config.yaml
vocab_size: 8192
norm_eps: 1e-05
positions: "rope"
qk_norm: true
bias: "none"
extras: ["capped logits"]
init_std_qkv: 0.0232
init_std_up: 0.0232
learning_rate: 0.00105
beta1: 0.9
max_grad_norm: 2.0
schedule: "wsd"
decay_shape: "linear"
final_lr_fraction: 0.0
max_seq_len: 1024
MLP neurons of a small language model. Each row is named by its layer, matrix (down: output weights) and neuron, and shows model dimensions 272-399. Each number is 128 + 24 x the weight over its row's rms, rounded and kept within 0 to 255.
After each neuron's rows, "raises" lists the tokens whose logits its output raises most directly, leaving later layers aside.

L9.down529 [168 117 141 140 135  88  91 136 120 127 118 108 169 105 112 174 145 136 111 127 101 106 109 154 111  70 149 150 124 114 121 138 126 121 116 108 129 104  96 110 116 114 135 101 102 123 117 136 143 134 130 148 148 176 120 134 127 149  92 122 113 120 111 147 133 130 130 133 146 147 157 153 117 122 133 138 121 126 114 133 141 144 146 132 122 121  81 149 108 128 116 117 127 121 154 132 110  90 106 139 144  82  94 120 114 141 153 156  85 120 124 121 108 107 170 106 114 114  95  83 105 123 105 124  94 118 133 116]
raises: "et", "als", "ets", "ements", "eman"

L6.down659 [112 128 126 151 120  96 138 112 143 120 149 137 159 101 112 121 111 130 122 194  98 118 160 118 157 105 158  87 169 196 157 141 168 148 123 129 118 114 119 185 128 163 104 128 128 129 143 112 118 115  97 123  85 122 125 151 150 114 119 130  71 118 151 108 150 209 111 113 133 133 141  94  94  84 145  92 134 133 188  93 151 133 119 148 125 115 124 140  97 154 122 134 160 127 105 151 141 135 114 144 107  98 129 154 108 129 108 156 132 126 130 166 113 112 124 148 129 130 110 135 109  89 112 121 123 125 168 147]
raises: "1", "2", "0", "7", "3"

L6.down447 [ 83 142 101 146  88 135  74 119 101 120 125 154 132 129 153 117 124  82  99 150 117 129 110 126 177 115 150 112 121 151 110  71 157 123 131 124 167 165 116 106  96 143 124 124 156 120 134  92  98 102 117 137 102 118 113 139 154 150 100 118 113 110 112 122 145 179 109 128 109 144 152 128 123 126  92 129 148 133 157 122 137  99 134 140  90 129 134 130 156 128 150 147 103 113 132 175 185 129  92 134  91 115 123 154 125 142 116 166 109 130  79 152 154 135 115 145 136 116 172 123 125 140 119 130 136 130  97 146]
raises: "0", "7", "4", "5", "6"

L9.down359 [157 111 117  96 126 120 115 102 146 115 125 107 113 126 190  96 116 149  92 100  80 140 142 112 174 111 164 169 137 131 140 133 115 130 139 161  98 103  86 117 136 124 124 155  77  92 101 160 162  87  83  90 141 149  97 108 145 115 127 128 145 110 131 150  99 173 121 118 136 163 139 138 147 118  82 143 117 113 129 102 144 162  86 140  98 138 108 129 132 149 121 139 139 163 125 163  93 139 134 123 112 113 135 125 152 105 173 135  88 210 108 124 180 135 105 115 115 150 127  90  95 120 103 125 137 111 162 141]
raises: "ured", "ur", "ure", "ome", "ures"

L9.down596 [129 101 152 129 118 118 127 128 142 135 115 133 120 129 131 166 163 129 147  96 130 112 122 115 155 121  92 111 121 120 133 120 157  94 138 107 130 156 114 154 129 131 154 120 134 103 112 160  98  82 128 150 149 133 107  90 171 126 116 109 127 141 117 158 104 128 163 142 149 102 142 100 102 127 156 134 142 150 145  91 120 160 112 171 163 152  83 137 102 114 106 100 105 147 105 137 139 113 132 158 123 128 119  94  67 121 101 131 131 123 126 115 185 110 162 162 149 132 103 139 141 144 120 122 138 133  71 105]
raises: "ters", "ches", "chers", "ched", "ects"

L6.down374 [107 121 139 132 112 104 140 145 109 144 104 139 122 158 133  95 117 103 120  83 132 105 144 179  98 139 148 154 141 150 110 105 156 125 140 106 151 139 135 150 119 128 180 141 149 120 123 124 106 131  98 113  97  93 102 131 134 114 103 135 117 139 119 112 135 138 139 140 138 105 123 114 152 127 125 122 121 121 144 135 108  88 119 105  85 118 139 133 103 107 142 124 117 164 114 130 162 112 150 127 119 109  85 147 120 104 119  76 125 142 122 137 151 103 109 155 124 164 156 101  63 129 111 152 156 121 112  74]
raises: "W", "0", "2", "1", "L"

L4.down556 [137 134 143 120 133 124 131 118 122 127 101 152 112 101  82 109 135 148 121 145 109 140 166  97 114 143 124 121 123 124  98 121 124 173 126 119 106 113 149  98 121 159 151 123  72 127 119 139 145 131  59 118 172 120 104 127 114 137  88  87  77 105 112 144  99 144 167 180 131 118 120  97  99 107 128 113 166 112 118 109 132 119 152 119 148  96 150 161 153 138  95  95  80 158  72 155 132 106 180 135 114 133 135 122 140 147 165 157 130 163 151  97 119 164  83 141 168 179  85 158 151 145 132 118 148 160 127 142]
raises: "gh", "vement", "mb", "pe", "ver"

L4.down618 [139 139 177 131 125 122 141  80 123 173 129  74 124  92 154 115 109 127 121 114 137 127 111 116 134 151 107 135 105 148 123 139 104 150  96 100  90 107 112 143  70 107 181 127  87 144 101 134 128  98 124 116 114 115 147 117 141 184 127 130 133 131  97 134 149 112 119 121 151  90 108 130  88 139 160  99 122 142 165 162  97 113  78 126 115 155 144 116 121  99 130 131 134 111 165 122 134  86  84  72 145 145 113 114 155 115 125 154 132 110 123 158 159 153 119 151 130 106 130 115 113 110  67  96 112 102 122 141]
raises: " him", "ify", " their", " its", " his"

L9.down823 [149 114  87 114 102 146 150  99 128 111 117 123 146  88 134  83 133 119 161 149  72 100  89 135  81  74 129 109 150 139 151 157 152 140 131  79 126  88 119 121 100  89  85 136 151  94 150 161 127 125 121 106 145 157 148 132 125 129 120  79 105 126 115 135 114 121 133 107 116 165 144 107 142  89 116 130 104 143 109  93 148 133 112 113 136 134 109 118 109 117 104 132 150 128 114 114  93 126 189 117 167 117 118 195  72 157 115 128 156 128  67 166 113 163 160 157  88 134 147 104 102 149 120 107 134 103 110 126]
raises: "le", "ons", "ering", "let", "led"

L6.down858 [ 99 142 116 206 123 113 117  96  78 147 103 117 152 139 128 119 114 142 163 146 115 167 118 168 150 143 151 138 108 129 128  78 153 117 159  94 140 125 167 162 114 157 118 138 137 135 136 123 114 143  99 160 115 173  99 129 179 109 116 116 134 139 109 141 133 166 111 177 116 141 129 124 110 122 136  96 105 144  96 124 154 102 102  80 105 127 159 133 127 130 129 106 126 142 103 116 138 141 103 145 108 128 161 135 131 166  89  92 172 139 117 142  97 138  86 155 123 120 180 118 156  79 142 135 118 105 123 111]
raises: "0", "9", "U", "1", "5"

L7.down675 [133 149 153 115 124 145 146 123 101 126 142 146  91 163 142 131 103 150 150 133 116 130 154 131 114 116 122 117 141 117 161  98 138 150 122  88 149  93 174 127 169 125 100 145 114 142 103 115  98 132 139 124 151 150 125  77 141 139 148 156 122  73 158 133 153 150 159  70 166 129  74 122 144 109 106  96 123 133 140 130 115 168 136 127  91  94 140  78 164 163 135  93  73 161  66 116 132 106 148 108 144 101 150  66 137 124  95 112 148 137 122 107 142 139 117 140 143 158 138 145 123 160 146 123 150 131  84 130]
raises: "ized", "ised", "istic", "ista", "istered"

L9.down213 [102  93 134 133 112 126 155 129 130 165  95 103 124 180 148 141 148 122  85 159 143  87 155 152 133 192 142 169  98 130  81 115 149 117 145 120 108 146 157 124 144 141 124 115 108  91 133  86  90 138 118 103 122 151  89 130 107 119 131 172 136 101 112  66 116 131 106 124 161 133 183 145 147 114 111 106 141 145 142 157 101 147 131  91 143 143 153 127 113 117 175 132 120 143 134 177 145 131 101 168 145 136  89 128 137  89 131 136 138 112 125 132 158 112  97 119  87 139 131  82 124 109 142 176 149 156 149 125]
raises: "8", "6", "5", "7", "ies"

L4.down582 [150 108 131 148 131 128 141 111 107 144  81  78 143 134 146 143  70 151 104 170 119 131 163 160 151 163 174 119 123 170 105 103 125 131 164  90 152 155 130 164 149 119 105 128 139 143 129 146  93 121 103 111  99 112 113 137 174 147 109 134  99 132 119 122 119 162 122 164 151 152 145 133 127 122 137 131 137 102 112  89 142 113 108  92  93 129 146 125 113 145 123 151 116 155  90 148 151 145  65 143 139 119 130 127 136 135 101 113 146 139  98 126 110 144 127 143 124 132 158  83  64  81 123 135 144 104 141 140]
raises: "0", "1", "2", "3", "5"

L9.down501 [118 109 137 133 149 133 140 138 143  88 122 123  72 129 145 103 126 150 114 130 116 124 141 143 127 136 134 114 120 123 131 130 104 144 116 123  99 124 131  97  87 122 101 120 138 142 121 145 139  88 110 134 137 115 157 113 136 139 145 112 152 141 113 123 159  77 110 136 123 128 134 138 144 136 171 148 146 169 106 155 150 123 115 107 152 181 143 101 125 112 161 168 125 154 135 129 150 113 136 114 131 127 152 114 162 108 100 105 127 106 101 142 131  79 130 104  99 126 164  97 135 125  98 142 114 117 120 131]
raises: " the", " its", " a", " their", " his"

L9.down220 [ 86  95 152 135 134 143 142 102 172 128  82 115 116  67 118 129 124  99 131 119 110 162 146 149 125 166  85 149 110 164  66  94 131 127 154 107 152 112 130 114 170 173 102 158 160 121 145  98 127 126 136  90  93  87 113 131  98 141 101 136 116 105 131 110 152 180 106 172 115 104 114 139 142 101 118 164 142 117  83 117 176  97  88 129 138  99 110 114 109 112 134 156 146 152 168 136 163 115 110 140 106  94 108 131 136 140 139 125 130 173 125 116 136 129 143 138 120 153 140 135  88  85 135 171 128 150 168 164]
raises: "5", "1", "8", "6", "7"

L9.down437 [129 123 132 125 105  99 137 125 147 174 130 141 122 124 122 169 118 129 123 124 104 131 142 101 111 104 126 124 172 132 158 125 122 129 141 129 117 151 163 144 139 127 105 122 146  83 120 154 148 153 147 159 123 124 133 131  86 114 106 122 100 114 116 138  91 134 139 124 102 111 157 139  84  78 136 108 142 120 142 128 108 150 137  56 128 134  98 160 129 137 106 103 129 100 126 118 108 115 156 177 158 156 115 141 154 122 141 109 160 158 143 121 109 122  88 141 129 129 126 123 139 148 179 135 137 182 127 121]
raises: ".)", "ment", "’", "'", ")"

L7.down143 [181 128 125 141 170 145  90  90 128 165 130 127 146  71 121 150 143 111 164 119 178 121 146 109 138 140 135 153 163 160 134  92 112  96 116 152 124 125 115 139 119 169 103 150 146 121 138 203 129 171 104 155 122 129 103 128 112 150 153 120  99 128 103 109 109 118 135 169 137 140 165 129 119 129 113 167  96 142 173 126 131 134 129 123 151  95 110 162 110  99  97 126 135 114 103 159 142 115 128 121 105  79 108 126 135 113 154  69  80 135  97 115 117 162  99 149 131  81 129 155 132 113 121 129 120 132 195 126]
raises: "\")", ")\"", ")", ");", "})"

L4.down606 [119 118 158 119 141  98 118 118 140 134 139 154 157 166 161  75 135 142  84 102 112 109 132  95  92 122 121 140 151 169 165 156 146 135 121 106  96 137 182  88 124 127 160 137 112 154 115 123 136 129 121  93 101 120 128 164 113 135 118 111 106 145 147 127 123 125 151 116 163 123 141 145 105 152 119 163 107 146  98 125 178 125 145 161 148  96 115 158  85 154  96 133 183 126 141 111 133 111 132 116 151  95 132 140  98 137 119 123 132 124 145  91 129 155 133 119 120 126 122 124 123 115 129 138 113 128 211 140]
raises: "hol", "en", "ye", "w", "y"

L4.down762 [124 102  95 137 143 102 120 121 148 133 135 131 132  92  65 150  90 128 153 120 160 143 142 147 135 117 120 149 159 141 177 115 147 104 127 174 126 104 133  99 117 159  99 130 111 110 107 183 134 168 155 148 132 141  91  95 105 124 149 131  76 153 108 121 110 122 124 154 134 147 149 152 130 106 117 129  83  69 144 131 156 126 136 107 111 118 145 173  97  82 136 119 122 103 141 143 151 173 118 132 124 118 122 109  83 156 117  55 103 156 130 119 119 146 137 135 115 124 171 151 129  73  81 151 103 128 145  97]
raises: ")", ")\"", "\")", "})", ");"

L6.down407 [136  91 114 113 125 113 128 159 114 113 113 156 123 159  96 107 139 120 147 175 123  87  92 114 121 161 147 146 125 107 111 107 131  98 157 146 114 152 110 139  93 142  99 114 120 130 106 138 154 114 136 155 161 132  96 106 164 202 102 119 104  90 154 149 104 134 119 183 101 140 157 112 180 130 145 147 117 156 127 111 166 134 101 145 108 151 165 173 113 103 157  96  79  85 129 113 173 142 131 154  82 129 174 122 155 139 123 110 135 114  99 110 119 153 104 128 105 175 133 118 152 170 139 130 125 146 143 126]
raises: "ices", "nes", "stone", "lands", "ice"

L9.down805 [106 110 136 129 113 140 121 158 140 112 160 159 107 146 130 168 116  91  96 130 125 121 154 134 125 107 135 158 120 162 122 135 111 144  82 140 136 131 112 112 129 134 133 133 133 105 109 121 134 126 142  83 144 122 111  93 107 118  72 154 152 113 121 135 127 172 122 150 125  85 138 153 132 129 103  93 169 153 134 128  92 174 118 119 157 140  89 156 101 160 136 118  82 124 137  98 147 125 164 128  58 101 136 110 167 147 168 127 121 151  65  97 127 124  78 135 120 139 117 143  89  97 127 156 177 146 116 149]
raises: "'", "’", "oming", "',", "umed"

L9.down349 [156 119  90 128 106 148 137 130 145 165 120  78 120  86 124 121 138 187 152 113 133  90 135 110 141  99 106 121 151 171 101 132 146 136 130 106 116 140 131 105 122 113 121 142 130 135 168 139  95 116  84 119 150 147 137 124 116 134 155 123 153 103 114 157 102 173 145 124 120 102 150 147 108 117 144 136 132 128 171 130 133 149 110 135  94  96 108 139 116 157  97 101 101 131 114 124 125 115 148 129 121 159 166 104 188 156 119 183 168 140 135 117 114 147 148 108 140 108 132 175 135 157 109 112  87 132 110 134]
raises: "za", "ç", "que", "ja", "zo"